config = dict(
    n_layer=14,
    d_model=192,
    n_head=6,
    n_kv_head=6,
    head_dim=32,
    d_mlp=960,
    vocab_size=2408,
    activation='gelu',
    norm='layernorm',
    norm_place='pre',
    norm_eps=1e-06,
    positions='alibi',
    qk_norm=False,
    attn_scale=0.177,
    bias='all',
    tie_embeddings=True,
    parallel_block=False,
    init='trunc',
    init_std_qkv=0.0431,
    init_std_o=0.0536,
    init_std_up=0.0617,
    init_std_down=0.0617,
    optimizer='adam_hyperball',
    lr=0.00581,
    beta1=0.9,
    weight_decay=0.0,
    lr_head=0.0068,
    grad_clip=0.5,
    warmup_steps=351,
    schedule='wsd',
    decay_fraction=1.0,
    decay_shape='linear',
    final_lr_fraction=0.1,
    batch_tokens=32768,
    seq_len=256,
    doc_mask=True,
    z_loss=1e-05,
    train_tokens=125600000,
    steps=3834,
    dataset='wikipedia_en',
)
MLP neurons of a small language model. Each row is named by its layer, matrix (up: input weights; down: output weights) and neuron, and shows model dimensions 48-143. Each number is 128 + 24 x the weight over its row's rms, rounded and kept within 0 to 255.
Before each neuron's rows, "fires on" lists the tokens most often at its 100 highest values on Wikipedia text that the model never trained on.

fires on: " |", " in", " an", ",", "),", "ly"
L11.up773 [151 103  97 129 161 123 149  95 106 108 131 126 103 127  93  99  91  99  83  84 149 110 102 115 136 130 111 125 130 106  78 139 137 149 109 105 126  82 151 106 133 156 123 136 130 131 117 133 122 114  98 155  96 155 139 145  87 107 144 110 135 123 104 108 148  71 145 131 117 140 149 144  98 141 127 123 104 148 110 151  98 110 112 120 135 138 121 149 158 133 114 149 158 102 171 132]
L11.down773 [154 145 178 135 160 150 134  93 157 132 128 152 132 127 138  74 122  98 180 118 112 142 119 130 134 143  81 154 153 171 116 145 143 157 154  95 133 137 156 160 140 127 151  97 147 121 153 135 144 125 140 120 146 132 150 100 102 135 107 126 187 141 124 148  95 170 166 120 119 112 121 149 121 111 132 159 143 131 140 142 124 152 167 133  90 119 152  95 115 112  96 102 110 125  95 100]

fires on: " h", "-h", "-", " H", " is"
L11.up959 [ 93 146 130 131 150 137 132 112 138 101 179 132 163 120 152 133 135 104 129  82 115 138  92 135 125  91 151 105 164 115 107  99 154 152 120 121 124  89 118 140 170  99 114 131 104  76 133 150  94 116 100 159 136 136 140 150 129 138  97 133 118 107 136 159 162 100  95 158 134 142 135 143 135 113 119 109 141 163 128 104 153 153 138  93 123 144 128 125  90 121 191  91 121  92 181  81]
L11.down959 [109 132 150 123 149 101 136 113  92 144 147 180 101  95 174  94 129 106 134 129 116 132 141 115 105 175  94 153 114 145 103 114 116 131 139 125 121 162 126 113 172 131 109 123  97  77 127 147 137  92 135 170 119 108 143 150 127 127 113  93 138 128 118 137 144  73 117 128 117 138 158 124 130 119 124 169 123 109 119  90 120 141 140 149  92 134 117 138 114 102 138 149 164 124 164 101]

fires on: " or", " (", " and", " the", "-"
L4.up334 [157 119 129  94 142 100 178 126 140 115 127 124 122  92 121 160 144  98 153 110 161 144  79 135 124 103 131 137 114 101 105 108 118 135  82 118 137 120 124 127 148  81 115 191 110 102 102  91 152  72 144 141  99 121 150 107  97 131 136 105 133 170 127 146  97 132 149  80 118 137 111  68 158 135 130 122 134 120 154 142 161 134 141 129 173 114 150 119  82  98 176 119 134 111 155 123]
L4.down334 [171 161 170 144 139  85 127 106 113 120 127 121 136 112 180 158 146 141 148 154 133 131  88 159 113  92  99  95 124 141 126 149 185 148 116 159 112 123 149 120 110 131 150 109 119 114 103  73 132 126 179  90 149  97  90 118 184 161 157 141 137 120 123 125  86 134 158 114 144 127 157 144 107 115 160 141 159 116 128 138 134  82 151 113  79  92 129 142 104 148 130 125 136 102 120 134]

fires on: " II", " FC", "ou", "us", "ary", "ama"
L3.up891 [129 146 163 141 158  96 118 142 139 119  65 123 133 118  69 158 137 106 129 130  91 128 155  90 108 112 122 110 166 107 143 128 122 111 116 138 116  75 113 133 122 108  93 139 148 106 147 118 120 113 131 121 145 166 105 145 140 107 132 164 171 104 112 198 121 173 108 117 159 123 127 149 160 107 108 139 105 132 107  95 115 139 117 126 106 143 115 116  89 119 122 100  87  86 151 141]
L3.down891 [ 82 153 107 124 138  68 135 102  96 126 152 138 111 163 153 136 115 118 122 120 119 122 120 135 141 178 158 117 152  72 118 112 134 105 112 142 142 156 165 136  90 127 115  69 104 173 105 128 105 166 143  87 163  81  97  92 125 151 146 126 129 159 117 157 140 171 108 149 133 137 112 129 128 164 151 147 103 131 112 140 153 122 142 139 150  76 138 149 113 106 157 149 146 112 131 125]

fires on: " n", " \"", "ri", " N", "-", "N"
L4.up554 [ 95 185 150 171 141  98 126 136 134 155 149 101 112 134 121 141 160 128 119  96 150 128 136 107 107 136 134 108 146 142 119 150 134 111 145 144 169 154 140  87 136 165 140 126 106  95  99 111 132 129 106  98  68 156 159  88  96 152 207 151 127 139  89 143 124  85 135 177 137 115 105 137 123 130 127 128 103  99  84 163 129 130 109 119 157  96  92 102 129  96 102 130 118 152 157 161]
L4.down554 [126  97 142 125 129  98 118 156 110 140 150 119 150 150 175 166 103 114 127 120 126 132 148 122  88  97 142 169 128 110 125 145 142 172 137 126 155 116 126  96 151 121 144 136 129 156  96 143 106 151  92 105 127 137 130 169 132 125 139 142 151 128  62 155 119 151 110 124 163 106 180 105 141 140 111 148 174 105 114 113  92 116 113  95  71 150 145 112  73 130 130 142 122 132 129 114]

fires on: " or", " to", " and", " /", " are", "is"
L4.up0 [142 144 115  77 112  89 162  73 146 155 155 125 105 151 126 125 133 132 103  95 136 179 142 164  96 113 127 161 126 122  86  94 152 108 124 139 122 165 148  97 132  92  92 165 109 101 111 137 136 140 148 135 134 125 121 104  98 120 160 117 135 128  93 152 110  94 132 101 180 105  93 134 137 128 107 112 134  56 167 123 114 101 107 116 126 121 113  94  95  96 166 141 166 157 139 134]
L4.down0 [158 138 170 185 123 124  89 181 118 108 152 157 157 124 160  76  99 127 141 161 127 125 126 129 122 117 127 121 100 125 124 173 156 102 141 162 121 125 108 132 120 116 141 130  95 132 143 123 113 148 130 113 118 136 146 111 142 132 137 137 114  87 123 108 148 133 140 155 111 159 121 103 131 126 114 123 127 161 118 142 155 145 132 152  80 153 124 150 129 137 106 115  89  87  93 118]

fires on: "erv", "et", "or", "ren", "we", "ro"
L4.up614 [116 128 153 140 141 142 122 144 110 116  85 118 131 143 102 166 129  69 124 117  71  84 163 116  99 147 169 116 108 140 154 139 125 157  96 129 113 151 124 105 100 111 141  86 105 148 118 103 132 108 118 161 168 101 145  98 120 143 117 134 104 145 154 124 115 139 126 139 162 118  95 146 129 128 118  84  90 100 105 133 150 116 130 171 127 160 111 119 103 127 148 136 133 100 143 160]
L4.down614 [120 139 113 141  92 102 121 150 103 134 143 153 112 133  98 162 128 120 107 133 158 151 112 159 139  98 150 114 157 135 132 121 116 135 123 175 114 122 114 134  91 172 115 124 128 119 109 151 117 161 199  87 145 136  80 113 140 139 162 150 126 142 129 132 147  95 137 155 110 117 133 144 142 130 125 141 136 103 114 106 156 123 163  98 145 158  73 135 131  97 103 108 119 130  82 111]

fires on: "in", "i", "en", "ri", " n", "ini"
L4.up219 [149 122 129 141 165  88  91 136 100 149 154 123 119 102  77 117 160 150 161 123 113 139  95 113 143  77 124 119 134 106  89 167 129 114 158 117 103 165 140  87 145 157 102 146 104 152 164 114 144 131 116 140 131 163 165  95 131 164 108 149 152 126 101 128 129 122 131 168 129  60 150 143  95 139 140  91 111 151 120  98 170 149 110 176 136 137 126 126 156  92  82  99 132  92 139 125]
L4.down219 [137 118  93 101 155 100 155 150 110 142 174 165 120 107 152 139 141 138  90 144  90 114 144  95 124 151 112 144 142 133 110 154 136 130 154 119 127 141 140 104 116 128 144 127 159  95 148 163 154 131  80 145  92 124 143 125 112 117 106 127 120 103  93 146 143 126  75 126  96 116 136 103 151 159 171 113 126 149  83 100 166  83 136 124 105 168 109 159  97 111 140 159 123 115 133 109]

fires on: " ", "–", "ro", " rem", "-"
L11.up43 [101 168 111 146 105 174 139 114 140 128 122  87 132 107 149 141 138 143 123 161 114 160  85  84 116 132  99  87 140 110 136 110 124 173 105  86 120 112  97 105 131  77 145 138 138 115  88 148 105 106 115 121  99 129 150 101 127 142 136 153 159 140 140  95  98 105 140 145 131 135 122 147 192 146 103 147  94 132 134 162 186 131 108 145 112 122 140 137 155 123 147 103 109 125 157 121]
L11.down43 [123 153 122 101  97 106 106 126 123  85 125 146 129 117 192 170 107 126 135 113 124 146 147 158 142 158 113 145 110 151 111 109 169  68 158 119 136 146 123 146 148 106 155 121 132 138 134 126 125 116 144 127 157  89 102 136 108 147 146  96 145 147 149 129 141 113 123 129 152 172 159 173 140 119 151 129 151  89 121 166 113 118 127 166 126 100  62 157 128 142 182 151  79 137 108 162]

fires on: "or", "el", "our", "orn", "erv", "ter"
L4.up785 [101 145 137  95 161 131 173 153 127 137 111 122 126 175 141 121 171  91 140 114 127 119 157 101 115 144 164 135 152 106 114 111 135 123  79 152 173 150 135  73 132 127 129 121 129 138 133 119 142  88 104 112 117  96 170  78 117 133 123 161 114 149 148 135 116 142  99 126 120 107 158 125 142 136 132 123 101  98 137 160 186 106 167 110 145 140 112 107  90 119 185 135 136 152 135 107]
L4.down785 [ 83 126 143 144  91 126  96 149 135  94 151 104 115 107  76 140 152 109  92 132 102 111  88 130 115 120 110 155 149 139 159 169 178 121 112 131  95 102 102  97 126 121 129 162 157 147 148 130 131 143 153 121 113 131  97 110 101  87 180 186 151 109 132 110 148 126 185 150 128 126 146 143 143 145 120 125 122 111 152 117 183 140 126 150 142 135  97 134 111 117 152 136  78 120 129 126]

fires on: "r", "-", " ", " le", "ro", "l"
L4.up299 [ 85 139  85 108 116 115 171 127 133  71 132  99 135 135 133  94 121 196 107 116  87 102  68 127 109 149 106 148 136 130 141 158 113 132 141 122 142 140 115 138  85 135 103 126 148 113 148  85  95 109 141 107 102 124 133 148 116 125 167 127 110 101 139 123 108  99 161 102 121 137  82 110 112 135 139 125 148  91 130 146 166 117 131 133  97  97 132 127 150  81 110 128 111 148 138 145]
L4.down299 [115 107 111 147 107 111 100  88 127  81 136 146 120 119 157  79  88 120 132  98 124 104 127 115 128 121 113 115 115 156 114 107 158 152 176 142 118 125 145 127 141 111 163 131 156 130  95 127 126 104 144 113 165 143 141 121 105 138 116 136 139  98 123 113  97 104 102 112 114 144 133 145 151 100 136  94 151 141 148 156 119 130 127 107 106 114 126 136 174 145 153 102 107 184  96 130]

fires on: "l", "ic", "as", " al", "ific", "r"
L2.up358 [170 115 178 124 138 114 145 137 131 148 141 102 118 152 123 160 133 134 119 148 168 123 108 125 157  85 115 150 134 173 135 161 168 137 143 153 139 117 141 140 100  91 155 124 141 126 128 111 101 157  77 139 127 122 175  83 113 106 113 151 115 128 149 138 107 112 129  88 138  96 113 141 113 117 176 102 131 107 175 161 120 153 148 137 122 152  92 158 117  94  84 165 130 155 112 111]
L2.down358 [133 142 171  91 100 104 104 162 118  85 137 165 129 109 134 144 171 145 143 105 135 107 109 111 152 135 127 132 145 128 119 122 113 136 137 141 162 118 141 120 140 136 149 147  91 112  84  81 146 167 128 130 137 133 116  98 128  99 136 141 172 129 162 136 158 133 121 104 100 111  86 122 171  94 119 151 114 133 114 110 128 115 111 137 133 126 143 150 120 106 145 128 151 162  64 110]

fires on: "-", "in", "ar", "on", " ent", "e"
L10.up298 [128 116 125 122 137 127 115 134 145 122 160 144 135 174 125 138 141 149 156 141 121 172 149 149 132 108 134 143 105  78  73 116 162  77 119  92 106 148 125 121 152 114 121  88  83 148 112  83 113 111 140 149 105 153 178 146 155 132 151 122 115 140 117  73 110 145 125 123 117 141 105 127 109 103 127  98 127 135  86 107 147 124 145 145 146 112 182 146 130 149 141  76 101 134 112  97]
L10.down298 [181 100 116 128 155 128 149 158 128  97 135 144 108 136 155  86 140 109 131 159 134 149 119  88 142  90 111 134 123 131 124 144 103 120 156 156 148 145 123  88 114 151 157 136 112 114 137 132 113 140 114 157 117 176 153 112 105 151 152 134 139 112 101 121  93 137 113 104 144 167 146 126 108 115 115 118 119 153 154 154 142 125 143  97 171 153 112 152 139 115 132 140 126 142 140 141]

fires on: "l", "r", " Or", "ig", " Gr", " al"
L2.up530 [106 106 146 110 124  96 142 138 141 116 125  91 135 139 130 124 144  88 129 107 128 152  93 116 105 166 132 130 133 125 110 138 110 158 150 137 165 160 115 109 150  76  85 149 184 131  98 137  82 102 116  98  83  84 128 144 115 141 154 171 142 125 137 141 134 108 130 121 171 141 131  93 150 136  88  90 122  79 107 126  99 113 190 153 109 126 120 147 147 173  74  84 152 144 124  86]
L2.down530 [142 123 151 132 173 118 156 122 130 115 166 152 130 136 152  96 111 123 109 106 110 140  97 143 121 160 138 120  98 159 100 114 125 160 123 121 105 113 176 140 139 160 127 132 141  95 101 104 109 111 142 145 147  95 129 126  86 143 130  73 122  78 118 118 102  65  92  79 140 104 121  85 102 101 128  71 122 123  64 107 118 163 137 137 143 133 143 115 155 155 156 141 119 138  93  82]

fires on: "al", " two", " three", "in", "e", " rel"
L6.up443 [ 85 155 133 118 158 101 126 142 117 162 132 148 128 142 121  80  89  98 122 109 118 155 113  96 131 115 130 160 145 130 125 114 162 165 118 113 133 171 157  87 124 142 147 130 122 105 140 102 126 136 117 112 144 158 146 137 155 161  96 137 164 129 115 148 150 154 142 144 107 142 137 143 102 105 127 120 128 105 100 139 162 128 148 134 104  93 136 129 147 152 116 118 121  85 112  98]
L6.down443 [133 110 107 124 144 141 113 168 118  91 126 132 134 129 145 154 165  72 118 128 100  80 102 130 148  98 132 116 122 172 102 123 124 138 145 126 167 101 105 103 117 121  85 120 140 113 128 127 126 148 117 124 113 162 138 130 133 112 140 137 155 108 110 154 123 148 142 117 134 143 103 137 134 131 146 123 158 123 153 155 129 103  83  95 114 151 103 158 148 126 122 121 102 116 161 170]